config.yaml
n_layer: 9
d_model: 160
n_head: 5
n_kv_head: 5
head_dim: 32
d_mlp: 640
vocab_size: 4096
activation: "gelu"
norm: "layernorm"
norm_place: "pre"
norm_eps: 1e-05
positions: "learned"
qk_norm: false
attn_scale: 0.177
bias: "none"
tie_embeddings: false
parallel_block: false
init: "normal"
init_std_qkv: 0.0395
init_std_o: 0.0395
init_std_up: 0.0395
init_std_down: 0.0395
optimizer: "muon_variant"
lr: 0.00457
lr_mult_qkv: 0.4
lr_mult_o: 4.0
lr_mult_up: 0.968
lr_mult_down: 2.0
beta1: 0.95
lr_head: 0.0143
warmup_steps: 200
schedule: "wsd"
decay_fraction: 1.0
decay_shape: "linear"
final_lr_fraction: 0.05
batch_tokens: 8192
seq_len: 256
doc_mask: true
train_tokens: 83210000
steps: 10158
dataset: "wikipedia_en"
MLP neurons of a small language model. Each row is named by its layer, matrix (up: input weights; down: output weights) and neuron, and shows model dimensions 0-127. Each number is 200 + 40 x the weight over its row's rms, rounded and kept within 0 to 999.
After each neuron's rows, "fires on" lists the tokens most often at its 100 highest values on Wikipedia text that the model never trained on. A number after a token or word is its count.

L3.up273,182,168,247,245,198,175,195,196,188,163,156,151,170,244,241,160,204,244,156,186,157,261,234,245,256,179,142,267,178,263,299,131,102,108,196,196,165,191,235,210,203,155,141,252,181,178,195,181,194,144,173,112,222,186,142,261,190,201,139,249,253,169,239,140,231,257,168,193,155,171,193,179,186,220,175,261,243,280,185,272,199,192,161,191,212,214,194,283,141,223,219,220,204,239,171,186,111,203,234,150,193,236,217,225,163,199,210,153,189,211,202,179,215,236,203,222,169,204,180,190,120,194,269,269,211,175,163,130
L3.down273,225,191,173,273,226,249,180,190,184,227,243,180,219,192,307,226,174,248,219,205,168,194,252,198,228,204,229,194,221,154,265,219,193,155,140,234,185,189,155,146,147,259,194,247,159,157,193,298,131,256,200,154,217,273,236,213,219,128,156,190,194,164,195,204,109,206,267,180,164,199,197,251,171,245,128,139,190,242,305,182,265,160,168,216,157,145,183,268,148,235,155,245,223,223,143,189,131,188,243,217,228,232,212,157,219,233,172,187,152,174,148,190,200,199,131,286,199,164,176,208,225,211,209,172,163,223,138,155
fires on: "20" 62, "19" 5

L3.up470,227,244,160,190,158,237,150,168,168,218,191,276,280,226,197,197,168,194,186,167,213,159,198,148,140,219,217,148,238,167,260,213,182,167,214,157,247,228,197,270,114,146,237,246,192,136,225,130,253,221,239,229,149,233,188,182,211,175,179,217,167,192,172,210,169,210,172,295,216,183,176,165,145,76,243,199,170,179,142,171,208,194,192,225,201,195,147,163,264,161,183,187,193,215,252,125,289,145,141,174,254,175,194,220,205,172,193,298,245,252,158,217,158,256,171,196,206,262,233,288,153,232,224,212,259,227,196,237
L3.down470,139,137,203,151,131,115,213,133,143,212,161,237,171,219,189,147,206,179,336,205,200,148,193,239,257,222,216,268,266,215,201,195,163,219,257,181,292,242,236,205,207,133,202,274,209,218,169,236,211,208,187,211,248,156,150,136,172,161,171,246,230,279,173,181,217,133,230,189,229,238,236,246,301,113,156,225,161,168,183,187,232,146,169,251,220,178,226,235,190,151,222,201,147,192,156,141,189,110,210,258,189,216,213,159,243,236,182,194,203,229,196,176,178,237,126,190,221,192,185,216,207,253,192,224,188,241,195,195
fires on: " by" 36, " of" 11, " under" 8, " E" 6

L3.up394,122,279,203,207,108,169,181,221,160,178,182,179,172,253,254,241,220,253,186,233,214,216,201,247,195,157,188,165,274,185,210,152,234,175,194,144,203,177,195,219,168,243,177,254,188,177,193,184,224,165,203,219,223,221,178,183,243,139,211,205,210,154,144,198,216,188,227,243,220,190,197,262,154,226,193,233,159,234,191,193,190,263,282,162,258,164,221,104,166,176,205,250,198,184,164,252,167,213,240,188,237,204,150,168,211,162,221,182,273,204,193,253,193,329,141,168,156,213,279,203,174,81,178,168,254,240,177,113
L3.down394,207,172,161,150,282,232,244,170,213,249,216,243,151,176,203,182,250,200,254,129,252,168,229,245,140,202,219,256,125,143,250,195,161,150,190,245,178,171,160,212,242,200,159,165,251,188,176,167,215,231,163,239,151,193,196,249,225,300,203,212,237,202,207,208,182,179,201,176,155,213,286,202,300,160,202,187,256,146,134,254,195,260,257,178,171,286,228,244,222,176,153,242,167,187,222,211,148,237,168,232,124,210,195,262,259,175,260,259,145,161,244,145,190,216,232,188,186,177,175,191,270,208,233,130,171,227,185,187
fires on: " A" 18, " s" 12, " by" 10, " a" 10, "−" 9, "-" 6

L6.up465,221,254,239,176,220,132,185,168,275,245,193,228,144,210,220,278,171,227,154,236,181,184,160,113,210,235,222,223,224,244,224,197,205,179,118,177,129,241,209,146,229,217,145,252,119,194,147,211,205,126,188,152,210,207,212,228,159,160,86,199,300,220,232,118,245,242,236,220,249,183,156,233,181,213,138,141,215,161,219,265,249,184,194,263,243,193,285,203,232,204,174,240,164,259,244,213,270,192,210,175,188,195,218,192,138,154,266,127,143,212,205,143,282,228,113,221,170,185,199,232,191,201,151,224,167,192,176,190
L6.down465,179,143,253,182,181,163,206,197,155,181,212,138,239,235,207,162,244,135,203,135,195,230,244,297,246,207,161,195,204,231,167,201,201,239,220,190,203,160,206,183,155,151,249,229,208,147,315,229,209,249,201,269,263,202,239,197,260,197,291,231,158,173,118,179,178,196,170,283,175,157,239,173,200,253,259,231,135,189,302,162,202,247,204,169,195,197,198,197,195,223,224,188,207,115,223,166,150,168,201,170,168,172,141,223,228,249,184,201,262,184,189,185,182,169,257,189,162,182,218,151,232,228,169,146,231,198,193,127
fires on: " and" 39, " " 8, " of" 7, "'s" 6, "." 4

L3.up576,168,249,182,228,227,201,225,203,303,180,113,227,138,239,198,166,164,186,187,188,135,212,198,207,238,171,217,175,223,238,151,176,192,238,204,198,185,201,213,174,140,180,225,225,90,201,204,206,198,175,185,168,121,205,196,153,282,224,156,193,204,157,227,202,197,194,240,199,155,238,239,97,153,169,250,115,178,210,206,204,236,201,184,176,205,126,244,224,131,248,214,212,225,117,203,235,188,218,230,236,209,123,164,168,182,280,279,218,276,152,200,236,157,257,222,121,187,168,206,243,171,118,174,255,198,176,220,187
L3.down576,253,285,204,152,278,263,147,181,237,241,164,188,223,253,161,153,250,218,123,183,130,221,261,180,171,270,195,176,225,208,199,179,200,256,241,216,195,266,211,206,218,215,172,217,99,190,238,100,156,231,217,166,193,196,218,224,99,165,198,265,219,255,224,205,166,171,248,171,175,218,201,199,222,194,184,228,133,239,149,213,216,236,229,256,237,206,197,253,127,156,192,216,168,189,228,219,146,185,123,178,224,142,149,168,183,241,193,216,244,211,203,243,213,279,254,162,246,257,156,174,232,211,224,166,114,210,266,226
fires on: "-" 30, "m" 10, " |" 7, " •" 6, " (" 5, "ts" 4

L6.up125,136,162,164,253,99,179,240,148,234,217,158,185,168,187,194,245,208,199,157,208,178,127,183,192,220,214,228,228,127,226,203,245,172,183,242,170,228,220,231,228,159,199,197,228,149,249,245,224,216,286,202,137,242,196,203,201,186,218,162,209,244,207,177,166,249,185,212,185,187,153,205,229,157,129,128,226,168,270,236,221,260,201,222,195,208,138,262,204,132,161,144,177,181,208,252,214,207,246,228,184,178,184,171,168,175,157,232,225,176,217,156,217,235,280,155,268,226,213,224,318,233,258,200,250,176,133,293,113
L6.down125,162,195,171,216,264,222,213,211,108,212,233,196,165,276,201,199,159,230,176,154,150,188,228,165,169,244,126,239,286,166,144,195,205,256,184,155,225,225,137,166,203,261,166,181,200,214,223,188,150,191,191,207,165,181,144,150,280,215,306,192,150,260,128,210,231,194,210,218,239,173,218,165,163,248,220,206,212,175,225,162,186,180,205,248,128,259,206,108,228,258,232,255,171,222,133,99,137,171,145,172,170,283,226,195,176,196,146,206,187,134,185,231,215,182,218,225,212,127,163,213,176,207,211,244,200,221,178,229
fires on: " |\n" 74, "\n" 7

L3.up0,274,170,166,170,219,219,193,152,254,248,151,273,231,205,147,233,151,203,224,192,229,228,254,196,207,209,176,230,241,186,180,258,220,136,139,205,212,170,184,133,169,242,180,238,199,136,178,265,207,284,244,258,137,200,214,163,123,201,166,310,248,182,209,180,195,144,200,237,230,199,169,171,162,214,191,179,157,255,195,232,232,129,225,228,163,230,170,221,196,139,145,195,162,240,223,204,210,203,193,135,184,158,198,225,197,150,261,238,127,231,208,265,236,184,206,242,143,256,171,160,200,228,153,128,167,202,232,148
L3.down0,188,162,236,259,234,218,202,273,234,209,264,160,252,314,218,218,214,134,186,240,190,226,178,137,238,183,212,166,204,233,192,253,235,163,171,102,217,228,201,238,205,164,182,208,207,153,180,199,174,238,156,179,265,234,209,210,275,242,244,207,222,200,152,184,325,191,182,155,233,183,225,224,172,291,208,208,213,231,251,270,171,270,197,165,190,164,236,178,218,132,248,226,188,117,164,248,216,152,221,208,257,183,206,151,241,171,208,204,234,138,167,253,130,188,181,200,251,145,232,208,229,184,210,223,239,147,174,165
fires on: " and" 20, " of" 19, "," 13, " or" 9, " who" 7, " a" 6

L6.up537,195,165,279,194,85,183,214,226,210,144,187,180,256,252,151,214,212,242,194,136,216,243,205,217,132,214,163,245,150,226,178,265,191,171,194,152,251,210,257,245,176,179,204,166,184,175,167,187,218,222,195,156,180,173,167,267,291,164,181,217,279,146,119,214,175,187,237,236,233,186,128,196,189,230,164,216,152,162,217,183,125,200,164,222,245,218,241,137,206,164,225,264,204,199,257,181,227,229,122,230,182,228,168,156,164,269,203,188,283,216,148,198,122,244,246,206,193,204,205,199,201,177,183,234,195,156,228,209
L6.down537,161,165,284,229,276,250,204,239,184,192,158,113,310,212,177,228,274,108,170,154,224,169,173,177,130,230,193,193,177,227,212,311,162,184,223,181,239,201,212,198,228,166,147,227,189,194,189,240,201,186,220,108,206,215,250,213,216,111,183,234,168,192,116,173,264,143,190,210,261,178,137,191,150,235,157,205,242,220,208,202,219,224,244,190,144,163,152,191,185,227,169,257,280,193,257,159,264,235,180,223,218,211,211,137,208,217,212,162,208,266,208,217,211,149,207,167,251,194,185,140,176,222,186,187,214,155,181,240
fires on: "." 66, " the" 13, " An" 5, "An" 4

L3.up613,246,153,213,163,169,138,183,166,258,208,240,147,187,259,191,185,211,298,152,242,194,207,207,147,201,157,221,273,255,210,176,181,193,179,199,186,220,189,174,206,172,191,268,201,225,68,214,243,260,138,233,242,207,219,179,252,236,198,233,229,244,152,179,166,221,176,220,292,181,206,228,180,248,173,284,279,189,241,210,162,202,196,122,145,182,187,165,216,170,243,242,203,226,227,173,244,311,241,177,227,173,217,140,273,169,194,227,169,157,171,178,169,261,178,235,218,175,181,247,189,168,155,131,212,131,202,132,131
L3.down613,221,276,127,193,200,174,164,189,151,145,150,259,184,293,200,189,219,206,147,233,177,188,166,129,240,212,232,170,245,273,179,163,177,250,184,157,221,164,248,203,188,192,161,260,101,248,245,175,215,229,164,160,185,150,231,234,150,181,168,211,209,190,183,204,223,219,259,156,207,199,243,186,206,118,140,133,233,139,150,273,217,160,172,200,205,169,181,225,200,269,193,193,198,191,186,137,166,220,167,216,184,196,190,176,207,176,224,203,252,186,204,316,170,221,143,187,173,278,139,240,269,197,196,131,123,183,228,282
fires on: " of" 28, ":" 25, "S" 8, "M" 5, " P" 4, "el" 4

L6.up45,167,131,199,238,222,257,179,241,217,235,203,232,192,205,149,218,147,151,114,179,167,190,258,202,169,254,248,120,201,155,264,349,217,191,145,222,164,175,236,216,193,186,222,169,268,238,231,254,204,229,163,244,223,208,206,184,230,221,133,193,261,131,229,180,192,230,196,179,180,211,228,190,177,181,214,230,163,214,192,142,194,202,236,194,182,188,153,163,188,138,262,177,274,193,255,249,190,146,155,245,167,158,145,231,155,226,136,250,180,265,161,212,216,146,219,188,187,174,212,140,288,280,227,156,257,183,284,241
L6.down45,147,168,221,202,156,217,135,256,172,193,233,207,265,177,232,170,212,130,175,110,173,161,179,259,220,139,158,212,181,167,234,200,165,165,221,278,248,246,194,188,220,195,214,171,173,240,209,184,185,237,177,161,200,204,192,263,232,204,226,261,163,238,122,151,219,208,164,225,189,214,240,241,207,207,251,187,152,216,201,142,218,209,182,232,173,150,196,193,212,213,158,192,167,162,214,191,104,255,67,232,250,149,193,249,127,236,242,225,202,205,209,166,174,119,232,126,276,246,230,126,193,241,199,216,227,187,257,207
fires on: " when" 20, "," 19, " after" 14, " of" 13, " before" 9

L3.up371,195,203,245,133,187,187,191,209,201,211,213,296,258,207,160,247,182,253,188,162,120,245,218,145,297,208,184,233,275,258,230,251,190,147,253,155,175,211,258,238,157,194,168,297,149,147,227,210,212,240,252,216,159,174,187,249,227,229,186,270,231,119,122,171,234,155,228,252,213,204,226,239,163,192,272,195,222,189,82,163,163,110,135,178,187,190,205,215,193,174,212,200,218,153,239,150,259,185,188,224,207,214,223,208,134,140,211,223,166,181,228,197,149,265,208,190,196,226,232,203,191,190,194,231,218,205,164,219
L3.down371,242,147,248,227,245,198,200,141,278,200,246,114,177,177,213,185,206,248,230,204,164,218,170,173,212,184,251,211,240,177,169,210,171,206,207,156,202,221,178,274,234,188,193,235,212,175,262,261,254,205,255,190,192,152,228,139,151,233,212,268,220,228,191,177,225,178,156,217,159,217,222,205,164,198,167,213,309,128,101,180,232,175,275,226,289,164,165,240,239,289,115,207,129,201,200,137,173,193,247,213,195,165,185,169,174,202,246,149,199,220,192,246,150,219,174,212,185,163,156,205,222,238,282,163,187,141,197,284
fires on: " of" 50, " among" 8

L3.up550,227,188,167,186,215,125,142,174,277,190,196,153,204,220,176,205,203,249,161,229,184,170,250,198,189,190,232,208,286,203,210,180,162,201,113,200,171,196,182,267,132,236,187,214,159,137,200,206,213,246,192,216,135,226,219,190,163,239,238,293,270,196,294,205,241,234,268,258,229,159,212,209,109,126,213,180,103,221,159,188,213,226,230,246,247,123,177,151,153,197,179,242,181,256,265,214,275,207,166,225,190,165,192,197,165,256,202,243,128,211,217,209,239,212,166,213,132,203,222,181,162,172,203,175,152,286,171,179
L3.down550,218,231,261,139,160,191,174,204,232,194,212,185,198,255,163,248,169,175,223,245,136,192,272,292,228,194,220,172,313,195,257,175,195,183,262,143,264,204,201,192,202,187,135,203,206,172,291,239,277,175,209,159,171,118,119,259,109,176,181,183,207,170,220,212,201,186,160,212,186,133,148,202,245,171,181,212,252,186,172,201,200,205,204,265,220,123,291,191,185,161,158,183,181,230,207,106,214,219,222,191,238,180,152,209,161,187,257,209,183,157,169,215,219,116,216,265,166,247,220,161,215,260,192,201,200,250,235,202
fires on: " and" 55, " of" 29, " or" 9, " the" 5

L6.up272,214,132,256,178,180,179,178,249,241,199,179,185,157,184,155,247,236,233,171,190,220,186,216,196,159,208,231,199,274,217,248,265,97,178,163,230,212,153,165,161,235,224,174,199,200,151,174,260,159,223,147,253,186,233,147,225,234,168,232,188,210,149,199,191,195,230,112,159,219,190,145,124,241,190,191,166,209,221,123,150,155,245,175,255,220,214,202,191,191,218,187,274,199,237,183,276,154,140,283,328,267,192,148,214,217,140,211,199,243,252,252,189,201,116,211,174,166,172,236,234,147,229,167,204,279,166,289,206
L6.down272,138,202,178,230,156,191,216,218,155,245,163,172,215,196,153,146,272,107,154,145,169,161,202,283,174,184,195,208,198,171,167,130,255,221,163,232,252,198,271,232,156,252,206,196,210,138,201,186,229,228,189,174,249,256,99,182,202,243,184,180,226,227,167,189,210,243,187,168,296,172,181,181,257,256,233,223,210,175,237,186,131,168,187,109,158,168,247,205,150,217,212,201,243,236,122,226,171,221,283,221,268,183,176,206,140,212,194,200,272,196,130,225,184,205,240,144,213,176,230,217,214,224,225,238,186,175,223,216
fires on: "," 21, "ar" 20, " of" 14, " " 10, " –" 4, "ason" 4

L3.up243,200,219,199,180,201,242,233,130,232,159,178,233,262,171,247,213,137,261,224,249,227,268,211,210,147,232,170,212,135,171,266,193,204,219,154,211,194,176,206,179,124,159,166,200,161,172,255,234,186,97,233,169,178,186,198,139,142,186,99,215,206,231,182,206,192,218,220,248,130,228,178,247,212,155,169,205,177,232,283,241,190,214,138,199,212,240,236,173,195,172,134,186,168,215,149,256,283,192,165,199,208,227,207,120,169,220,277,233,122,203,184,263,133,204,196,248,214,231,207,221,137,128,155,233,162,250,236,133
L3.down243,193,193,170,234,138,216,181,233,223,276,197,207,195,230,210,161,204,161,187,186,174,230,235,216,198,179,117,172,236,235,194,179,147,103,244,187,144,198,232,194,180,172,243,238,170,244,212,164,190,253,247,268,209,257,165,143,184,245,146,253,184,217,234,260,216,169,143,172,169,224,245,198,183,192,279,196,195,171,200,101,201,179,165,197,182,188,231,152,165,172,186,226,217,126,216,150,194,199,160,152,281,237,172,221,215,195,153,332,190,240,206,257,236,85,212,176,226,170,195,225,240,229,224,154,205,225,231,126
fires on: " and" 54, " al" 10, " " 8, " Ab" 6, " el" 4, " del" 4

L3.up168,180,222,266,175,231,155,219,260,228,171,226,159,221,249,176,243,231,180,201,193,222,133,189,235,239,239,197,239,211,222,232,178,180,210,224,219,176,171,160,249,140,193,129,203,199,161,265,264,197,228,217,274,178,138,265,202,227,157,204,178,214,191,202,216,127,260,235,247,201,176,167,262,241,223,183,238,215,202,187,165,195,161,217,229,197,213,298,199,159,182,129,210,200,203,211,203,218,143,239,128,159,258,256,92,186,178,120,173,197,191,180,169,219,129,137,268,263,212,292,179,143,207,129,183,240,171,199,210
L3.down168,148,144,180,241,148,216,169,200,136,223,199,237,181,186,188,200,232,254,238,191,185,242,281,114,148,167,224,114,229,269,204,236,245,193,234,242,252,205,177,216,251,177,230,212,176,220,175,168,213,198,192,169,178,260,190,213,127,229,259,220,149,226,213,169,191,167,172,228,97,197,158,125,168,216,278,162,157,132,192,251,210,124,175,235,220,166,175,151,206,230,239,235,147,250,188,198,190,120,146,174,250,164,202,214,224,203,245,185,204,198,212,275,239,169,233,220,144,153,245,140,260,170,235,222,163,258,215,207
fires on: "al" 20, "le" 15, "ric" 12, " of" 8, "ip" 5

L3.up13,174,233,260,217,198,210,247,149,255,200,129,271,153,246,196,229,242,218,126,109,188,206,131,168,221,248,211,237,259,208,279,180,229,186,201,201,208,182,231,165,157,154,212,309,123,187,157,196,160,216,241,212,180,230,217,231,180,160,114,191,175,177,158,220,192,185,218,177,121,270,179,182,218,160,241,156,97,279,229,259,259,204,178,223,181,221,228,184,249,183,240,151,147,204,278,223,212,170,182,184,248,197,253,190,220,271,267,154,286,247,272,131,175,218,224,181,196,230,195,183,141,173,268,226,238,162,195,166
L3.down13,133,85,149,251,245,239,209,176,253,210,196,249,200,229,262,215,154,175,197,180,269,216,210,255,220,208,156,296,212,246,226,148,154,198,224,202,159,274,250,178,228,194,170,188,205,189,208,234,209,267,168,192,160,201,260,200,114,268,200,195,187,147,222,249,168,173,144,197,195,124,212,179,216,173,203,203,190,225,211,183,246,153,212,208,169,221,185,149,94,199,196,172,163,163,181,272,148,224,266,215,248,191,174,158,186,136,161,179,159,144,104,194,254,252,173,256,188,260,192,124,132,221,222,146,185,189,233,190
fires on: "20" 38, "-" 7, "5" 6

L6.up427,263,187,272,225,182,238,207,228,198,206,209,284,220,219,143,167,183,177,146,272,163,221,233,189,160,204,239,133,221,178,211,226,182,145,187,184,239,198,218,254,223,190,263,142,277,188,271,121,242,201,216,221,209,221,189,156,261,157,198,163,168,205,140,299,199,188,223,190,188,225,111,204,218,142,242,118,239,213,176,142,205,220,175,185,227,233,248,246,204,197,198,210,262,148,189,127,232,198,238,227,143,159,186,215,155,194,206,188,236,179,188,252,153,124,187,215,219,148,155,161,241,229,214,241,327,247,199,190
L6.down427,144,193,183,210,174,224,215,216,116,217,150,173,131,163,193,196,260,203,161,238,187,230,200,236,291,269,189,213,257,199,177,230,194,249,158,204,217,174,201,135,168,193,206,255,166,199,193,219,160,207,261,176,203,126,175,241,226,208,221,195,198,207,191,154,235,328,185,205,214,157,236,193,186,187,129,259,101,198,228,214,273,188,174,244,111,184,197,141,256,226,181,135,228,222,218,137,285,247,264,212,249,164,228,194,201,185,232,167,248,276,168,203,194,300,210,169,182,225,248,254,213,144,178,241,189,182,199,137
fires on: " " 67, "-s" 10, "-t" 4

L6.up121,261,185,218,264,178,223,220,240,226,169,174,156,150,121,243,128,164,268,186,250,175,262,256,221,239,268,138,152,190,245,247,155,139,238,185,205,213,202,188,224,158,186,191,158,181,262,276,229,182,215,116,211,246,237,216,183,282,188,123,195,241,199,235,226,188,185,199,216,120,208,295,269,221,266,197,202,212,200,253,173,165,195,157,207,123,198,178,195,185,192,194,184,207,217,220,277,145,206,201,214,182,238,185,184,176,76,181,156,181,219,178,200,265,145,155,175,209,267,271,233,252,214,193,188,191,186,144,204
L6.down121,127,221,167,181,169,239,175,196,142,234,161,198,192,224,213,167,229,192,205,193,215,173,96,182,156,116,264,267,193,139,227,166,233,151,114,224,210,289,187,151,239,212,157,206,206,192,224,162,176,178,233,236,248,145,136,105,178,165,250,230,209,158,182,240,181,164,208,227,238,191,200,206,238,203,234,137,156,210,215,176,184,161,232,164,209,158,265,168,206,226,187,246,235,213,146,221,231,220,143,203,196,139,244,193,172,320,186,236,201,240,263,276,207,236,280,253,275,219,141,165,145,180,180,186,217,253,276,210
fires on: " from" 52, "E" 11, "D" 11, "it" 5, " family" 4

L3.up42,188,291,196,253,169,191,176,198,298,190,134,236,138,163,149,240,235,206,201,222,244,252,203,158,213,205,243,150,182,238,163,218,177,253,166,169,216,208,242,174,174,184,177,214,195,146,163,252,224,195,188,172,166,252,190,264,254,245,185,277,202,197,246,167,272,225,266,200,123,191,233,229,192,179,149,145,197,148,202,185,261,225,245,218,184,155,152,198,190,137,246,202,221,201,155,256,323,195,141,165,184,186,171,217,125,262,210,165,144,227,132,177,209,245,197,267,157,214,193,244,208,187,142,163,203,149,177,198
L3.down42,233,295,219,238,195,241,215,204,223,188,197,196,249,287,250,253,191,210,203,254,215,161,208,164,241,153,182,150,141,219,123,187,249,225,138,157,190,123,167,191,187,148,215,213,154,186,97,142,182,200,220,255,236,187,302,134,239,169,187,209,170,177,204,227,222,123,211,220,209,231,132,213,156,189,205,171,202,219,209,205,186,208,216,200,162,210,275,191,197,191,278,179,252,146,251,149,236,188,155,231,146,134,178,168,257,164,159,201,217,183,235,159,202,173,206,240,225,250,228,182,228,196,212,224,250,246,167,215
fires on: " and" 42, " %" 15, " of" 8, ":" 8, "ision" 5

L3.up81,304,186,304,231,205,184,199,163,159,187,172,232,176,219,193,207,190,153,220,174,159,130,155,187,169,191,175,147,149,197,157,229,222,195,193,210,242,237,275,299,218,226,262,154,231,201,221,189,150,210,231,181,195,192,233,310,184,232,161,107,272,135,184,171,202,185,182,273,199,181,135,249,209,244,216,141,172,238,230,225,237,222,133,186,312,213,257,170,253,227,198,216,220,209,221,196,180,207,193,192,220,196,140,284,185,174,183,125,179,207,159,174,171,129,210,267,225,239,172,171,208,250,177,217,236,213,206,217
L3.down81,185,262,94,236,207,253,198,199,225,226,203,214,264,173,207,229,217,177,265,211,176,243,174,220,212,173,204,188,180,90,192,359,203,248,185,183,202,232,186,183,180,150,277,221,271,201,223,273,161,196,122,238,188,217,221,219,180,137,265,288,177,171,235,191,180,223,162,197,156,198,266,208,196,183,208,252,195,239,129,243,195,132,247,225,171,192,208,273,200,150,164,211,263,220,146,197,194,178,154,217,199,159,229,202,188,138,258,209,149,200,174,198,167,190,188,174,147,200,137,159,213,246,253,178,205,179,150,197
fires on: "S" 48, "As" 10, "M" 8, " As" 5, "A" 4

L3.up336,286,195,231,196,238,185,215,179,128,155,234,190,194,274,161,213,240,192,221,168,229,168,168,230,190,226,159,240,196,222,250,260,138,135,221,181,223,151,234,257,263,196,255,187,158,195,217,179,156,220,165,147,214,166,201,130,190,209,158,170,188,226,200,201,198,169,235,238,237,223,162,228,204,233,242,217,173,236,161,226,263,223,135,253,151,184,249,163,274,275,161,152,169,174,218,273,175,164,223,204,210,224,193,208,219,194,242,156,172,215,181,213,236,201,240,279,218,247,136,186,203,282,155,233,232,122,184,227
L3.down336,259,249,260,290,170,210,155,211,174,276,232,122,209,220,198,214,157,249,190,297,176,232,193,181,237,96,251,166,167,136,112,220,268,226,191,137,153,213,179,178,244,186,238,184,198,176,235,182,231,196,201,165,184,168,224,176,184,185,277,203,190,189,209,214,242,199,164,248,197,217,232,146,245,287,203,185,134,200,248,202,245,217,287,207,207,112,218,181,261,235,205,254,159,218,161,216,263,231,199,200,158,155,178,175,206,170,152,217,194,193,124,121,173,184,159,222,247,216,205,182,243,133,188,144,211,219,147,139
fires on: "." 26, "S" 23, "C" 12, "R" 9, "H" 6, "M" 6

L6.up155,200,194,192,197,237,240,142,207,302,245,196,237,185,227,173,229,148,179,152,115,210,194,263,198,130,208,212,204,174,179,270,181,140,154,187,147,286,180,266,238,287,128,159,148,122,211,176,212,232,202,225,181,277,214,175,143,166,207,173,152,278,221,174,203,213,185,241,194,148,230,208,163,223,136,229,120,195,249,236,218,186,194,167,217,251,196,170,196,156,104,175,197,235,224,158,212,184,157,215,243,252,217,204,196,242,209,201,163,250,203,134,152,162,144,222,181,143,204,146,117,191,236,178,161,210,172,190,277
L6.down155,195,145,199,193,244,188,236,175,178,135,178,190,151,206,254,221,164,267,207,265,143,236,244,149,155,148,189,167,145,200,216,206,197,266,254,188,192,286,257,159,260,211,244,244,185,214,175,253,252,245,193,165,236,118,186,208,254,224,143,218,181,141,192,160,174,188,188,258,173,198,193,155,174,163,221,211,246,216,254,228,209,238,299,154,202,159,180,180,234,240,287,150,221,177,231,229,106,214,182,272,212,198,252,138,200,248,250,171,156,120,260,184,265,245,235,191,284,164,101,170,201,198,176,211,178,121,184,234
fires on: "," 73, " and" 6, " well" 4

L6.up362,169,207,179,179,268,224,196,169,258,251,181,209,199,252,164,207,130,173,134,233,273,249,261,148,156,209,236,162,148,261,273,124,217,210,148,168,197,155,134,306,145,154,153,178,191,280,223,228,253,198,208,219,219,234,202,201,249,206,213,216,196,175,278,210,217,245,149,223,212,201,169,223,248,194,239,134,203,205,308,178,195,177,205,256,287,179,196,185,139,225,163,243,287,225,178,196,200,193,202,202,268,241,187,185,206,220,243,154,158,165,184,188,236,170,210,181,205,177,133,139,122,186,263,221,213,236,191,258
L6.down362,241,191,174,225,231,238,214,223,220,176,254,278,212,163,221,265,168,203,159,193,207,234,222,142,227,215,199,209,251,177,185,244,150,228,209,181,215,219,282,158,222,141,165,156,186,216,163,154,235,252,171,227,228,191,106,199,220,124,99,177,210,185,210,150,207,140,144,228,236,152,175,227,211,201,160,240,170,198,128,253,196,166,240,143,176,260,206,219,186,218,225,155,225,189,179,207,162,207,177,240,191,108,184,172,190,181,201,164,241,223,322,150,151,156,218,186,204,185,232,281,257,211,151,147,179,202,178,182
fires on: "," 53, ")," 9, " and" 7, "im" 6, ")" 6, "uc" 4

L6.up47,214,188,236,233,194,131,182,193,207,162,187,218,248,183,130,212,120,223,212,140,228,173,140,189,232,243,249,185,200,179,176,230,180,178,151,220,213,206,268,227,126,250,104,185,150,208,155,193,206,182,168,129,231,263,197,184,182,253,172,271,323,199,181,210,249,160,249,204,198,233,163,250,160,176,202,263,155,173,187,199,211,211,167,175,170,223,209,258,187,189,198,195,222,173,177,193,208,212,156,151,212,211,143,198,193,231,149,216,182,243,164,192,141,188,232,187,182,138,230,190,158,216,208,241,211,238,206,284
L6.down47,263,191,216,169,224,235,252,119,225,231,205,127,147,190,214,230,270,252,174,219,169,200,142,267,154,228,159,176,168,311,211,195,199,221,228,199,183,169,185,199,232,159,180,205,190,195,237,311,217,168,218,276,269,188,205,155,221,213,203,161,184,191,203,247,220,121,188,245,212,175,228,183,209,182,274,212,256,114,249,177,196,258,216,184,214,261,220,224,173,218,251,252,249,160,144,162,247,147,138,251,268,185,156,234,164,283,168,223,174,223,124,162,219,263,176,204,134,229,208,173,252,111,201,214,265,196,148,211
fires on: " " 19, " and" 17, "f" 16, "–" 11, "." 10, "1" 8

L3.up207,253,222,219,213,143,165,211,202,213,254,172,150,244,242,193,175,180,199,168,250,167,137,234,239,211,207,184,271,249,225,176,213,169,129,262,205,225,212,199,161,211,101,162,268,161,194,271,218,176,268,247,207,194,221,127,292,211,218,151,188,262,170,172,134,219,171,263,214,154,174,210,158,153,218,150,251,187,220,189,136,259,172,129,199,218,161,235,181,170,192,252,215,158,257,135,248,183,281,171,201,174,226,177,273,203,170,231,219,236,217,143,216,194,213,247,210,226,199,202,178,240,195,203,187,131,173,233,209
L3.down207,268,158,230,204,300,205,164,254,141,226,128,222,181,139,117,230,181,156,250,233,229,172,205,300,223,201,189,173,145,198,227,225,197,217,211,223,254,216,240,150,246,199,216,143,269,228,123,153,305,175,226,180,148,213,174,172,238,195,242,228,187,232,159,238,151,191,137,246,190,207,170,219,148,228,190,151,169,209,203,214,213,193,226,229,118,180,222,180,281,134,142,195,213,181,205,204,121,195,256,227,219,245,211,202,179,185,190,167,186,209,225,235,148,179,199,241,107,205,175,190,206,176,235,189,150,225,236,216
fires on: "\n\n" 17, ".\"" 17, "\n" 9, "Career" 6, "===\n\n" 6, "==" 5